config.toml
n_layer = 8
d_model = 768
n_kv_head = 12
d_mlp = 2048
activation = "swiglu"
rope_fraction = 1.0
lr = 0.00614
lr_mult_down = 1.5
grad_clip = 1.0
final_lr_fraction = 0.1
seq_len = 1024
train_tokens = 503300000
steps = 7680
dataset = "wikipedia_en"
MLP neurons of a small language model. Each row is named by its layer, matrix (gate and up: input weights) and neuron, and shows model dimensions 112-207. Each number is 128 + 32 x the weight over its row's rms, rounded and kept within 0 to 255. Numbers have three digits each. A neuron's up and down rows have the sign that makes its largest values positive.
A block is one neuron, or neurons of one layer that tend to fire together. After each block is what it responds to, as a language model described it from the Wikipedia text at the highest values.

L2.gate823:150099120155081155119117118137089140081117172133103132188112150152104122059117163163066117086117106122115082140137122100113147133181159099154116156140166152090171144066140125107109123092069104107101126128130127105122109157223071076144142099119121118177111191130139185130106198161115105106
L2.up823:115081137172138184130147126132120095105133139194138124138147150114170127123116182132097119139212132075151064194134137053101122141167186139115130134177167138078135192118144114069105120105099078086132119115143131182056132180137090136111153091133105123112169155135168135151085158120123087115
L2.gate846:158103115143150094092131102116145126119094145098104136160182133125176061125134085115155117123107112071150161113147111140099136114162130098109040133161134196135128106163140131156119185147162126132080127128139172119119088116132172104163107160157170104127139083144221077179076107114145094076
L2.up846:101139135078087150118132125174161162136113125164117151099095118146126128173156091154163112118143128104118154189146097114103127107134149128192194125164163132169125108075130122116144187106133107242103127180106111142152119190090121143169173167154134139131139120103158143173142106130205106135
L2.gate899:107136131151124079087137110121178123107151155069080126144055109072115161190036098108120116105109124117159117129185108091099146109139086105118091141112115100067157118131125169147143125139148105100185133142101083144145146103130127149100169129121064136144176110111132079113109162095118125131
L2.up899:128152132192116115156137136183142137125086140133088077170098147107091140178097164098111097115140097113164132107122097112090120136139094155132123126118122166114177112114180163127147176173126081140151115095082105121155074095129164119127157172151098091155192113141186118109133143091169072153
L2.gate1407:168173140146214138116129144127131147179186097097093084123144115131077114103146111132126068170132068116132073075128192119175201123125129167141105133163037149138076142118091161176153161185204111084143164128175114182092166109136122180130141128099092142106138126116151114135057118119145064113
L2.up1407:133179093113156176146110132128117083163162112172061133098141085098054132099161060196123080125119092117125116118117202160127175084080132113170128218079157158192120146069076109121148136169176128132153152122200150154111139159132139179156148141124121169100103151167174069122045086162143135106
L2.gate1453:153126116109127151139152016163106130129133141214137115120103140105127113147066157115040156152119123093083072114150107099153155140153053099152157137156064180129115088121117089131167157118146127167190107113110137120085137160184086121098111143107115160077096081114159106133067122111112098135
L2.up1453:152135101108159112138149069124117045096103178163147063128146120067150117128120152154149170123153115107153116163168132145137165115100066164147174112165125134168151121128193134075150085192092134116176118160127142113113147146212126088156083088123089118135098150154112108119113153154086144121
L2.gate1697:148118178136110104128151119142130095124108101100096117124071131101160116086105138189143153171121118150103144148152061054122136049162115227088163125124111116179107151149089110122161171119122079103127135115076158127130049107082117103111146143158129136132095103207139083131096098106161134098
L2.up1697:140112151178134105118162106196116140140155145126140145096050135084156168189113108114134155137122161144141103115186123112122122132121134157084165112215150101130059156153101160163105143106104134139124101118090086087122076134048082131144166139172074128136076132132152071152066099068171106087
L2.gate1754:120114167116123114072133075107133154133114137149078102129120166111118059161123053162168075136140154113200069137025109080135131075214057090099094138132152136101216172103116104151118176151135179092128124112061138118123132148138150132127134131125111133123116123124083127114125132068135134112
L2.up1754:114137113117097186153133097132163150144169131106045100126121166074174187128112096120125079130125108114121086135127125134242114188116159153092149112103161151144213088125087184134138077159060174087166157127138139126131108147152147106083087165147096173139137104144116124119086132123091138125
L2.gate1979:122106109188105128151130152163144111157143182096125149120126117143131110123175131165119158068179199111158173110108154119136131134153098163079170152115144119099160166129110128092137102180160125119142207117087128107042122100121147082131128125143177136095102111155105130086169120088132121137
L2.up1979:135122107122177102108118157163158138150129054087113102162117133149087088095137119208088137126185074118184147118154130142130124084142180124153102145043134144145071183129031144179072124167093143134127154128072119180079113110110161088140128107232143135108124129121095094135074082095134091134
Description: Pre-slot function words

L5.gate1649:104092127107166127154155158178192119103082119130143164067121132110135134124132095131136202100120116158125111097105149070126134144194124146115110145124107146088142104146164133157115128143150154143115190087120153141098106095114112133141185105163153116094094150059190150141141099186137152118
L5.up1649:134158115133187102157152131132173117161170110091071076151130121205128058110166083112119168139085152119180168110154125110147133122174115158144183083082122152112120116116122089109155038154109100124165130109106141189134135137164062125142140054123126193083130184135125104179079093099144091130
Description: Academic degree names

L2.gate485:161099139139123094169145121058173090115210085084201057131125152142135104137086150120130180152118177110143161078155161113087140099108060122131085143128120146106160139135165166144087105158103176157118127157110174115147168102092118150106077129103078135136218101159060126177106118160145109121
L2.up485:150172166145108139168167137110175098133157133103160109158071100146169149093096112144151103139117126144101104089178148102140152109098076159180090167121082127171117097106167147121125160046134105118133126141110133164111141094065145102129069184086081118111151160154145117166114158144140170106
L2.gate508:164080172121151057081135099136204179124068087136168166078096106089130078202097166067147094091135137170170123121145145096086172148132134130171105099142067057130072161191111116126160102120084155078169134086156118113071115116180107190142144147093127160091129114188089130114128118184119147149
L2.up508:111122126085137085138166148134144202100086052158211104097113121072095095168125194099135104082165114127154103074111101123085146157107116149121072127124127100148073144137111121113114136054118145123147068127117144137103102093124092123136125164115132117101138126176096141118111108151149150085
L2.gate1083:149128139137154135095086067104103093133158117071142128131124157143155108126108159215122088131085083121126121091135088181139148123114081139146141150148124123094120111101209093121126098163162134093125111133095139129086079178147111176102096104115141162155191157138176086162124090075140118131
L2.up1083:136143117118138064118128082134114116093118139098136082083170155099144088085061122107120087113121071114127173107105121106156117104117133145057154140088102145118116153138111159168129159119107088135142113133104115119151146094149146140120101150165128166154121116134166155155093115097069150143
L2.gate1274:132173156105125110116124124060114129139131150143143091133122143101138130116163087143139091135140169110098134174107150189155158142087101130164121109166108153169165161137099100160157138175116095100188117092089101081141130114198161158110114127169132150146136110140176177145128124124134131129
L2.up1274:143088153130109164099115087105148133063163135113147126106076124117150172113052114076164106188147137116163128111102126189080165158102116153095122123150147132195138201167107091081172138111144174125152135203084086130148161141103114126086110112139195087145101123142112102111162106119157132126
L2.gate1346:070066135125124132149128151113103145079074146121124130126177163152160082155166143173141112149108119129078171152154176153105167096113142168145163145108099162092165124100141199087085159151097182128155138092161070184104096150147107135152170124127132077108105141142142168060131155107153096132
L2.up1346:176167140122168162133108090112143179105107089067088118134107102134181140111111056055154055136110167158134062133130111159094089079139116119162132122101079179108083090077157144113109088169179091134120090152083125139115096131115095131126110183117131100095255147186096125122119067140116171152
L2.gate1524:133129128124140124120153140126145092115161086116170152131089105151144180168141149159110173154121173133161103128107134169090171176105089131116127111149064152078102144192097184165130115150115134096130046143162126098209156136175196132152112226142154108126158097091107064104124162117144167049
L2.up1524:165107179116089137155160207118139086125127117179108087147117111091127148099146092088120146164060195114174122119101138129198132142161124108117089122067138149098100133200162112123158142117134154144133168145149152125102160195129132118171080101098113199139166108118150083151153109127126182123
L2.gate1791:163192127093086096096099100097139116134142090152121133115129140086087152119075177129080093169173202129140119191171182154106152139113095087107157080133146107144092112105078119159079095115072082121082166083160128119093159120171099104135116079118176059073130162129139077136097145119128078102
L2.up1791:106158143149152121099132119046124140110104110141147105134113115148106124152128124189107085126165161148117068127114113189165134102120081176113104165110062117168122149143077159117124126177132139147091095116125099102136093101117112124076140095099109138072136173196153090133172137086149111130
L2.gate1858:198099112154126096137128117152164087048103128138091133107098160075118166135128075099162129087132136097184051108079132080177111122088057079136113111109101149106151107128119111143102111113154107153131090088103126073085149106159128088145152148125165167077114052160182114148139128150090086120
L2.up1858:106149136146194107126139090182193178112113141108088110160117135099090140084138119095134132105179099148132096108157120162108113143159122144125153157098124158096123164119113109204135167100107133103107147155064165188100120117142139061130096159178089156134135074141118119120106135200160085131
Description: Zero cells in stat tables

L5.gate574:113166111110111140134107175142150122153094160124118101109107091113186128093136163163103165172112088168136101152121135186115138143147120142147163140141121128162136131184151120144135133217126177106103129175121152118105092128127147137173119110213140138112068148173140142173026135141186126129
L5.up574:130174176100112156169120160100127120143125123131169088102137159149140146131121142125137138070147126154141191127163153117122094181153120123094159176149150152155175125199130176101185083141158105138153076111151173080121129113113167109089118127106196107101055108148168080119111111086122085157
Description: Digits in numeric data

L2.gate92:118142102116067130129139093156163172126211125072157167176067142139123113146149104094088074124145125027061133141124138108081110164097142137089159108181091096121117146112074121135076171184036137127142187066056187138104078134083113135062136175089122139179152113135131126171072134100166100083
L2.up92:108197160159113101159142108208120097104144147125163109181132106159191129177179179167178135135115108087160110105143132164119118122153123144122169113080047174100145163187147101114091184117115160103183154156057118128080098166096090107101074156161147157123171079102126151104087093093157135096
L2.gate741:139144141116167184085080131110113158161143121131159095092194101127118123240110119089151122132140125117110156110144105081145173169101125135088117049111131150152109148112148159090133169108115151139112101146102168142121102129149132083110157130172118164084133127129095102108076164095117107093
L2.up741:093085199106133163170150125121162096135121059130182084120156151079138102102083134160143069084113110177152112082121142123154133135152165122128128081113144110107133150108059124147096111101084143099138153100138198196081140173082106146124135120186080115136090176131145113135118163147187175162
L2.gate746:129140120058152113083190132208163094156122125159123102142176074147183118109148099084165129110106115089054190172147139155126170135160110130106148146134152162137220173061120098168108097149086136138076145126097135125184137032098169096165144123166139139169109178127109089149140194130139132183
L2.up746:088085134186126157129121149121207122091096120138131087120135190193115204133165119198150125146111085078163153092097123170114132138156083160134106092162110110074204110082107120124115174137191133104109101128113122102131144097093142110101155115135163158096038081113148129078098160146107051110
L2.gate872:049077192129160103092128114121174171162140130171148129088113048164128145138097080198092091132137142124085134198166121130141131161138076141190165159150088133107171165105090133065085131126159144118116161160106122116085111114105123151121138127200079121084068097136143118065169106194160166049
L2.up872:120121194117116129103147160132150179125174142131124113124145091114122157143130100145141118105148188172154123173163124150151108172117092108136144142159115125145150118132132127093132114142187163074149174146117147089105130067071144153141170130152105090046054125135104123145089136168128118113
L2.gate1012:101104078101159103121090117166155094177113103107135137066132145088103104123117129109148101116154125119168080111085110106171084097151108182094141128153104123137144103180142140138114140124093135156109107118123084128083096052100102121198183143127148091210125161152163103120133131139129105061
L2.up1012:111189084147157121145134140131124150189166117113178182082209117121139139087123128136126103145138098093126112133104176080160124107171140161136122123109193133098111132188112135156100120123079134069153069133115152118101092000135119099234161165138129121138141111136125164058127152089116137088
L2.gate1302:148113181205096068106184159141156137149120192128082092131106139092121116165116118189175132120149158117153118092136098083161179152160133102139127142117122141107147157088141160116079125137102157096147115158125138093106127151117124155153157121150146114218076080110185159098088098192116102072
L2.up1302:146079093150145082183152102179150134109154158106142112174087182130145115166117088229166111143125165128142153091096149161089127173109073128085103146115114132122137140100041141142136126176113092117171124164099139112103094147162158133126165101118134095116124135053088135131091118122130112132
L2.gate1929:100154093146167151168151181076105086115137065132133112151135163151072145186156141129087106155092101072189055122156190135113138186155078151114154085145113130147112156121157092117113145180151142128162156107149127180072143171094147171146077130150132135102119115156101178134147056190090145110
L2.up1929:049120169155125158119137114063143147142099119184130186131108160133140133143097107103101145142141117074171078083163153140155148137149064134119170117129116107117154139112087098132105128161126160135146155115203126160095117173132156156123070147141121119058140074121127177116154101137142146134
L2.gate1977:140114140152145161200117167164227079126184098136138136162098173134149141122153145104125135099147046130078108111166110096132095120197082103155146180184132123122115154124182142068131106122144127120138163151139172106162119113142153068118130154168132111113107086086137145107174148150093113105
L2.up1977:094114128125114129090112125185174106104112158157115125168163187087117201124107146150131140087123085095082108097121129070182111131129040134193169086047131162121149155203151163146143125128149163103156118150129140056117162114121121127106190194088084147164157056086110160145088114106168111074
Description: Early fragments of capitalized words

L4.gate353:065118161133138128108180118152194121129162156106141112111090160168137187134158153130125155109158075117139110161137069113144109132121115115113160134157115126143144131126116118114123144133080106091170136152157122117138116135034163121145157148095148125180122109119102140064155088168099097135
L4.up353:098098160132212191132120151127105154060146180127160160092056127123163197125118122126141080124132099112062162094125120129070130170117122108108132111181141148106178140111115092158142149125183128192157144113109135092157137082000128181162131175138144140167111097108128143135147136116108175155
L4.gate525:138149128178164138116105040159221212118161188119144145162119094088138072127104143113085117157143098188160124074120097140086110146086105063066121131117162165120112126148208108127119129157118168119099151097136133100058120103168098139143154162089129148131173119092145116153139154087101109135
L4.up525:120190213127160115157104155120148155140144115169143155106156150041118149151084128130169194121088191100083211134143143121164140119164115118137162104124062170096119172147103068144111100080156080155120149115160126130122166093143195136075102094174119143170075069127108156081047117127075162136
L4.gate857:078138113138149099172170143149163118099123173095129058118143121131148156139081187079128115172061117084088138123121079102188172151180081099121147069165169161144116143108075078121128105108103161097149076105116153058131105171076119152146133191145192150129128093083177129194086158186151106096
L4.up857:093148134137107135116168112123216125122134087147168126120109117122103140104149158177121131121151136112106130122130176175104102112158042121153139119114144152148167103100127055153143130126105119094189164131093166114143120133150137088117137095158146122086148128119125158132225121066105128083
L4.gate890:096163169139122142108091149094134151142112141123124082137128114113144168127141117181122180168089111110092101116116089111145071106125146089140157127119136144090164050130138159132113114120128147129148135086142177120153137145114103157121116131153077123212175078124156115096116136174113144133
L4.up890:106153183163113122092145073104120067098127128126135086156091148129085153116094108089140117132175115137171139059132110141180151134156140117151140131171143062133111142167190077137081169114137122151138136113151146145093126101151124071153140127076164123087154150131147091131106111083067063142
L4.gate1704:063148168151132193104150122115150192179157090102114052130122206162094147166127093152101099174097099089156138065139100080174116169153119163123135141112116154162153147137070105122144099168134113138172157128123156127124131107151164101170155138062103124110144095098077177122180094143096073131
L4.up1704:120141176152159179114157101129193152084150150075114157120094131110128101163117164200123137089105139166108115112151158103176111122086122128122098131156196143075125093157103128178094097139154098073129164141114167173180145158190155149116086151131111120142131087051133111178161137126108144177
L4.gate1771:140138166118125138136162165091182136074123146195122128116140097091130132156178161122164131134101089132127150077198157061117067147139137106159173117148134162145172114093112078169197177122126094138171135103121078121111143148127080148134101187098112112188117106130087119155091119116113110115
L4.up1771:082093125113155119120153093111150154112095120111108133096129177135137168101144098138097100135132086109178149133128089063095094136080088108181175159084173170086104137153106047133126083150115124080180178140119148137067081169136117163071075090184084136134206152088128103082118143157105104103
L4.gate2013:105114180118100130082202122148121125145153120110089160094069137141112132143160177102142174195062126113138151183078206155134095068216137099154141083113168076102124088120115052153114129132129167168176126084107150084125095140096126172154145092150169087168146144124112142110141101071137063109
L4.up2013:114123136142122095116075117109134158092093116135151093183113067124142190121171099119123136108099037094146093119112101160122051102169123103126178076142158097084139140140143081156149099115091181125082121102087131134090190150145167128143102138145097157255122103113179129148193114133106125116
L4.gate2022:142139162199147132083069168131128137162127158097151190145126109168128131062121079132102100144123098093069158194118098105096122118160111132067155101088105103149162106145117091144113106108108183121132184175083121108115128091117133115109118176136182096135077071092184150157106128123159112171
L4.up2022:118120156149141164111146080199154118138111089133110174149150156136098087121183111088116187155082188070115125164166140167106112141126107137110187061076117112148142099124163142131057151144104191092119095097121105162169058105081055107174146099133145089157116132049185170135125100097109163099
Description: Start of personal names

L4.gate188:136149102142121165134187185089150116200131159077170135097105166112163060123137178108155101154070151125159210123072137113125083161115131130103128103130133128061075151064190115143084179130083144093161099121108079100101122129177124113113113116102175142103111132093240145105108159115132112124
L4.up188:113130092104125110126116175100139112163144104118112134148063122063101130100149096107125155167130139154122239116091110176169153133156097138137101169137150098102145068154169156148177080128131127092153103094093117128144134083115157167143116063077111153186077126191134143097116097152168093179
L4.gate813:129170123080141121049149085133139125078094134153099174124106155130109120136100187139160123173144125100123112111115142107143115133195128112091159152098143113094103090132106172147145117118087149182148126117126062136167115090097136092126084168105140078124111145162125117121137125142207186127
L4.up813:125131146101133127077079146087139110113088126156119135110084132111100166088071161139165081184136143108180065163123136112149142126135164181138134172099129109105126167139083144145151113098106137150136176101160078153155088088123112099137126179090161098174098145221148134086079109214180166073
L4.gate900:154131140130157116082148171141070117147072178172131075155162108153123140063101184123147147122129143145123099124069123178108174115106100104109131148158128098155141144151167192126092090157162153121123144106069144145138127113129076124130146095145108137095205093140116166112123090180147090182
L4.up900:169092101175104126172137096100135149161081121119114147152190156133175142108149112143156167116072094139144115106171104112133178118098129049169154138110100127049166174125090145120116100103126160131091155121125088145171151102111131042107104147086078094178047137112123153113167144148127116156
L4.gate1005:086156120171181119100188144098130076103104147161159130164084152085158179108101070125125161154076191125153164134095118131128129118127124151145101099161121139117088155074147122144164143153115140093119181109167121128059054146055142097117108089121133115123160093110139119127165115156136160127
L4.up1005:144103109129174139141137139146148105190162102056142143174129102089144149115047076105127175151122154077170121172134153136106149093145137114129129100169139120149120117122121099139130142108077136094100140109108099094098113141064172142133152156115088092159195139192147169079167141202142160104
L4.gate1211:121116088110151166076123097102224156143114070143076121091140127156139084131148106119126129124171133164138175168175130106097083103103112132113061102157105138112158115107188152090103101129119132101202144138130147118183109108093112085074142147170178006153122151164095077117111095099109151143
L4.up1211:170089066156113159096087150183120146110139167140112126102121102208147156122081092098072132071141128100126172131158103099130118179131144150110079151103125171096161060105159196134110122096117140114113157105134063109106130164182173122092116197160123133132169140183157144100077140198162187110
L4.gate1347:089182154097151133125059183121101143175097134143171140143120135113073132126152141135172130089131087125124064146093142110095151146109126091116115185163119120103127111195116168100154113159109152183156078101114119112078116110188150140117157127107167118035235118161155154119151112194178143149
L4.up1347:065147134141210110124113138142112094129150135135165090184177171101087099133196057159122166161096128119100098100083134106078124157132142173137154139210150112083165098172155182104148110141124192049162149115109117131132130144206158117140157136159170094190163150176176135095147132118150098069
L4.gate1863:105086148159099111154178163195091104110120168127110143126127129141111197130117112130114120083123099195128096183179110124133109138112148142168222138131107163121156119072109156169145125100150163137146099168133162150065121116100117103149146148106146150146034124076153102131139134122112150159
L4.up1863:115096128133064131147226082147072127078151190135132133132161147159083137175121184099115093134132128193137139144110174080168146167124137118145138148134099152117111088116092143151112125140124110181124131117090166109079114097118116150146124136155127119134186124083151158084134111160119103120
L4.gate1905:108138104133161105113112155142055098109121187189142154144183144168151151081119070187136111129159103077102127181133135161102111097117095076118064176160128141128142172092134108107083069136090107085205129140092143142120104144145096119140076117061142122135151159131110154141136073132109094113
L4.up1905:101106136148203115126135114187141125163061155178125130110131130122113115134111153103097142111151112133124094139143134133206136122118098125133115151134059097140163103115169148161129090129125134111152164097147101184140152149091103141096196017135080158133142140102146163105110115093172105167
Description: Leading digits in figures

L4.gate326:103136147131133187123138141156154107098125133145123105150093110164090147122103065138182085137123126168124120061110143087115150125157160113099154104100124117083166136143153131128159109082154077111155166138112137157129107184053234080107196091159108162165072135132115114102138108149146121074
L4.up326:119078078085116163103154167190186109106120109177102083102127099100098121130125139095142092144146139154117110080127138143142160131150170111102129151117138103075140144156109157175228054103157115075138153102113147116113114162137173095129147095121126114103076147165141076171150083147117060083
L4.gate337:114147132111124104071126130108157114095127160082139186115148099078165108155143151085108096104126100128182153129172175086096123124080147131138086073175128109160175132140113128102094111121116062124124146145108133178144082148088115103141111142134117109165122178148190090096098081106214084166
L4.up337:091152177094120125082118169136169109123093116117086123118120127077237215148112080079138101080092121169152122163125126119086108145120135063129097185135128089066099107148105144146069122118163094156103132131075131153111130143094120120142161157068110126195132157179190141073065130115145093099
L4.gate743:075156112134129076130140193226087098182113075135141150062117186086143115120120195141148150156164124109191103144132153195109095124141132151110110125094080094125129074116150122122206128125133065112163148104082137138184130128097111071094102163119095134126126127221171122156158148162167045144
L4.up743:107152149119167088166127124108127096155114109071070129082154151104112083169086114080120139134221143059146118137154199088103129124122129184115134116149109121130129133179113166106134165122118108183129178172127151117085146110124117100100079127137224106135151173156141157106070088090142149118
L4.gate767:125117123133136112134125177159192134102172042137105118128104104123088109136110097160120167129102098120157138094055166052143095110129089151167120149112160154121158118160130133142130125098167121068159192117164137123132094137122154144074086166130175139123100184126174089122133137063137144105
L4.up767:099135077066130054187101138132180117149121184185119134135117177097115170101148095149133126107078097134129149100159106077188161104142104173102136070126133087131206177062148114088160068145140084100131137136173141091095118133167132134114072117106177127141089148114089143075134121164091135098
L4.gate971:121079109198150174192176094134077136128175128179165082143155151080109186130120118148155172100131106100175117121138142101125167095109152154119098139169121109144181117127119173104132130117135070118135112129127175154139139119096151086121069124096167150156149112160180137198103127140120103125
L4.up971:135139147112101146137147167092118080107126130137110090087146167119177126158127105099132101082127100122166159122165141102170084139176176164133085098147137146146098146171092167146145127163134176086115197137112149129123155115090144167098135196138088175116146127175110121105073115095156091136
L4.gate1378:181177162136083144136130150111148138089127124110100111163100149139109167149109129129141150155103067149147137134153146181111109145149104163128153133137120121129167121171149169106106127095158149103104184118148099101040126068127105143149117083103070119154119104190090142142161124085159149128
L4.up1378:150239117139100144201184141140132140122121081106051125133094126165114095140126131128136185085097142148166176074149111131133116125108082150139112131109158160159116126176153073122113138124164125100086142164146069123137156111127155163117101122128070125147120084169118140163135117114172108082
L4.gate1425:157098048184128102061088116140164121132150035080130074176122174138120131099063113105170154190126106198105110162165109086140128101081094157148138145095121084167191150176135107090114165065139108109155177115091129156118168108094140154168161122130190130140080139107154142165131120116108091094
L4.up1425:194125161069105079202127171105135154070114157119082138115154152076103162094103105157111135092162164101099158137080113148151100133061189108104122092106138162065067095214145140146162107095094132215170123092143170111106172148155076108136128140099152102191155126120127197162092147129058131115
L4.gate1696:114163114098109122075123109088166119102115124145109127155159107143175117159056105172175097147168111141142152113137148129082066121123167106168143078157190106119143116094113121137103085065180106146117136123086151153110154092102053159158082109096093109113132147144162164095086119131171139139
L4.up1696:139152128131102122094126147159157103097120084177103107090167107130089189109119159126168082098141111139181079115148120090127093110104102159157123150126088115180107144083136166146174150223177125126192077101162111147101126119146137121076149090076121140213143145199218127037112098126170104136
Description: Academic degree words

L5.gate1158:148149112134127155097188091096128090093168160087112116106121106174128123137135123146158168100171167130177119162110090086126164060154134125111131117132155164162078099106157106150163183129154119128177130165117147115077138178076180115139109169166115120154150097127209142154135134138161041111
L5.up1158:108114060105146118061147135158154171088136152115142134104061146133088139077054164115150094096101095097151072114086129145184083159110139114082115175121113136086129119120118122116130133154114148132131212141107132161150072071153061090136127155124116137116082131101108156089097089180157127094
Description: Personal name onsets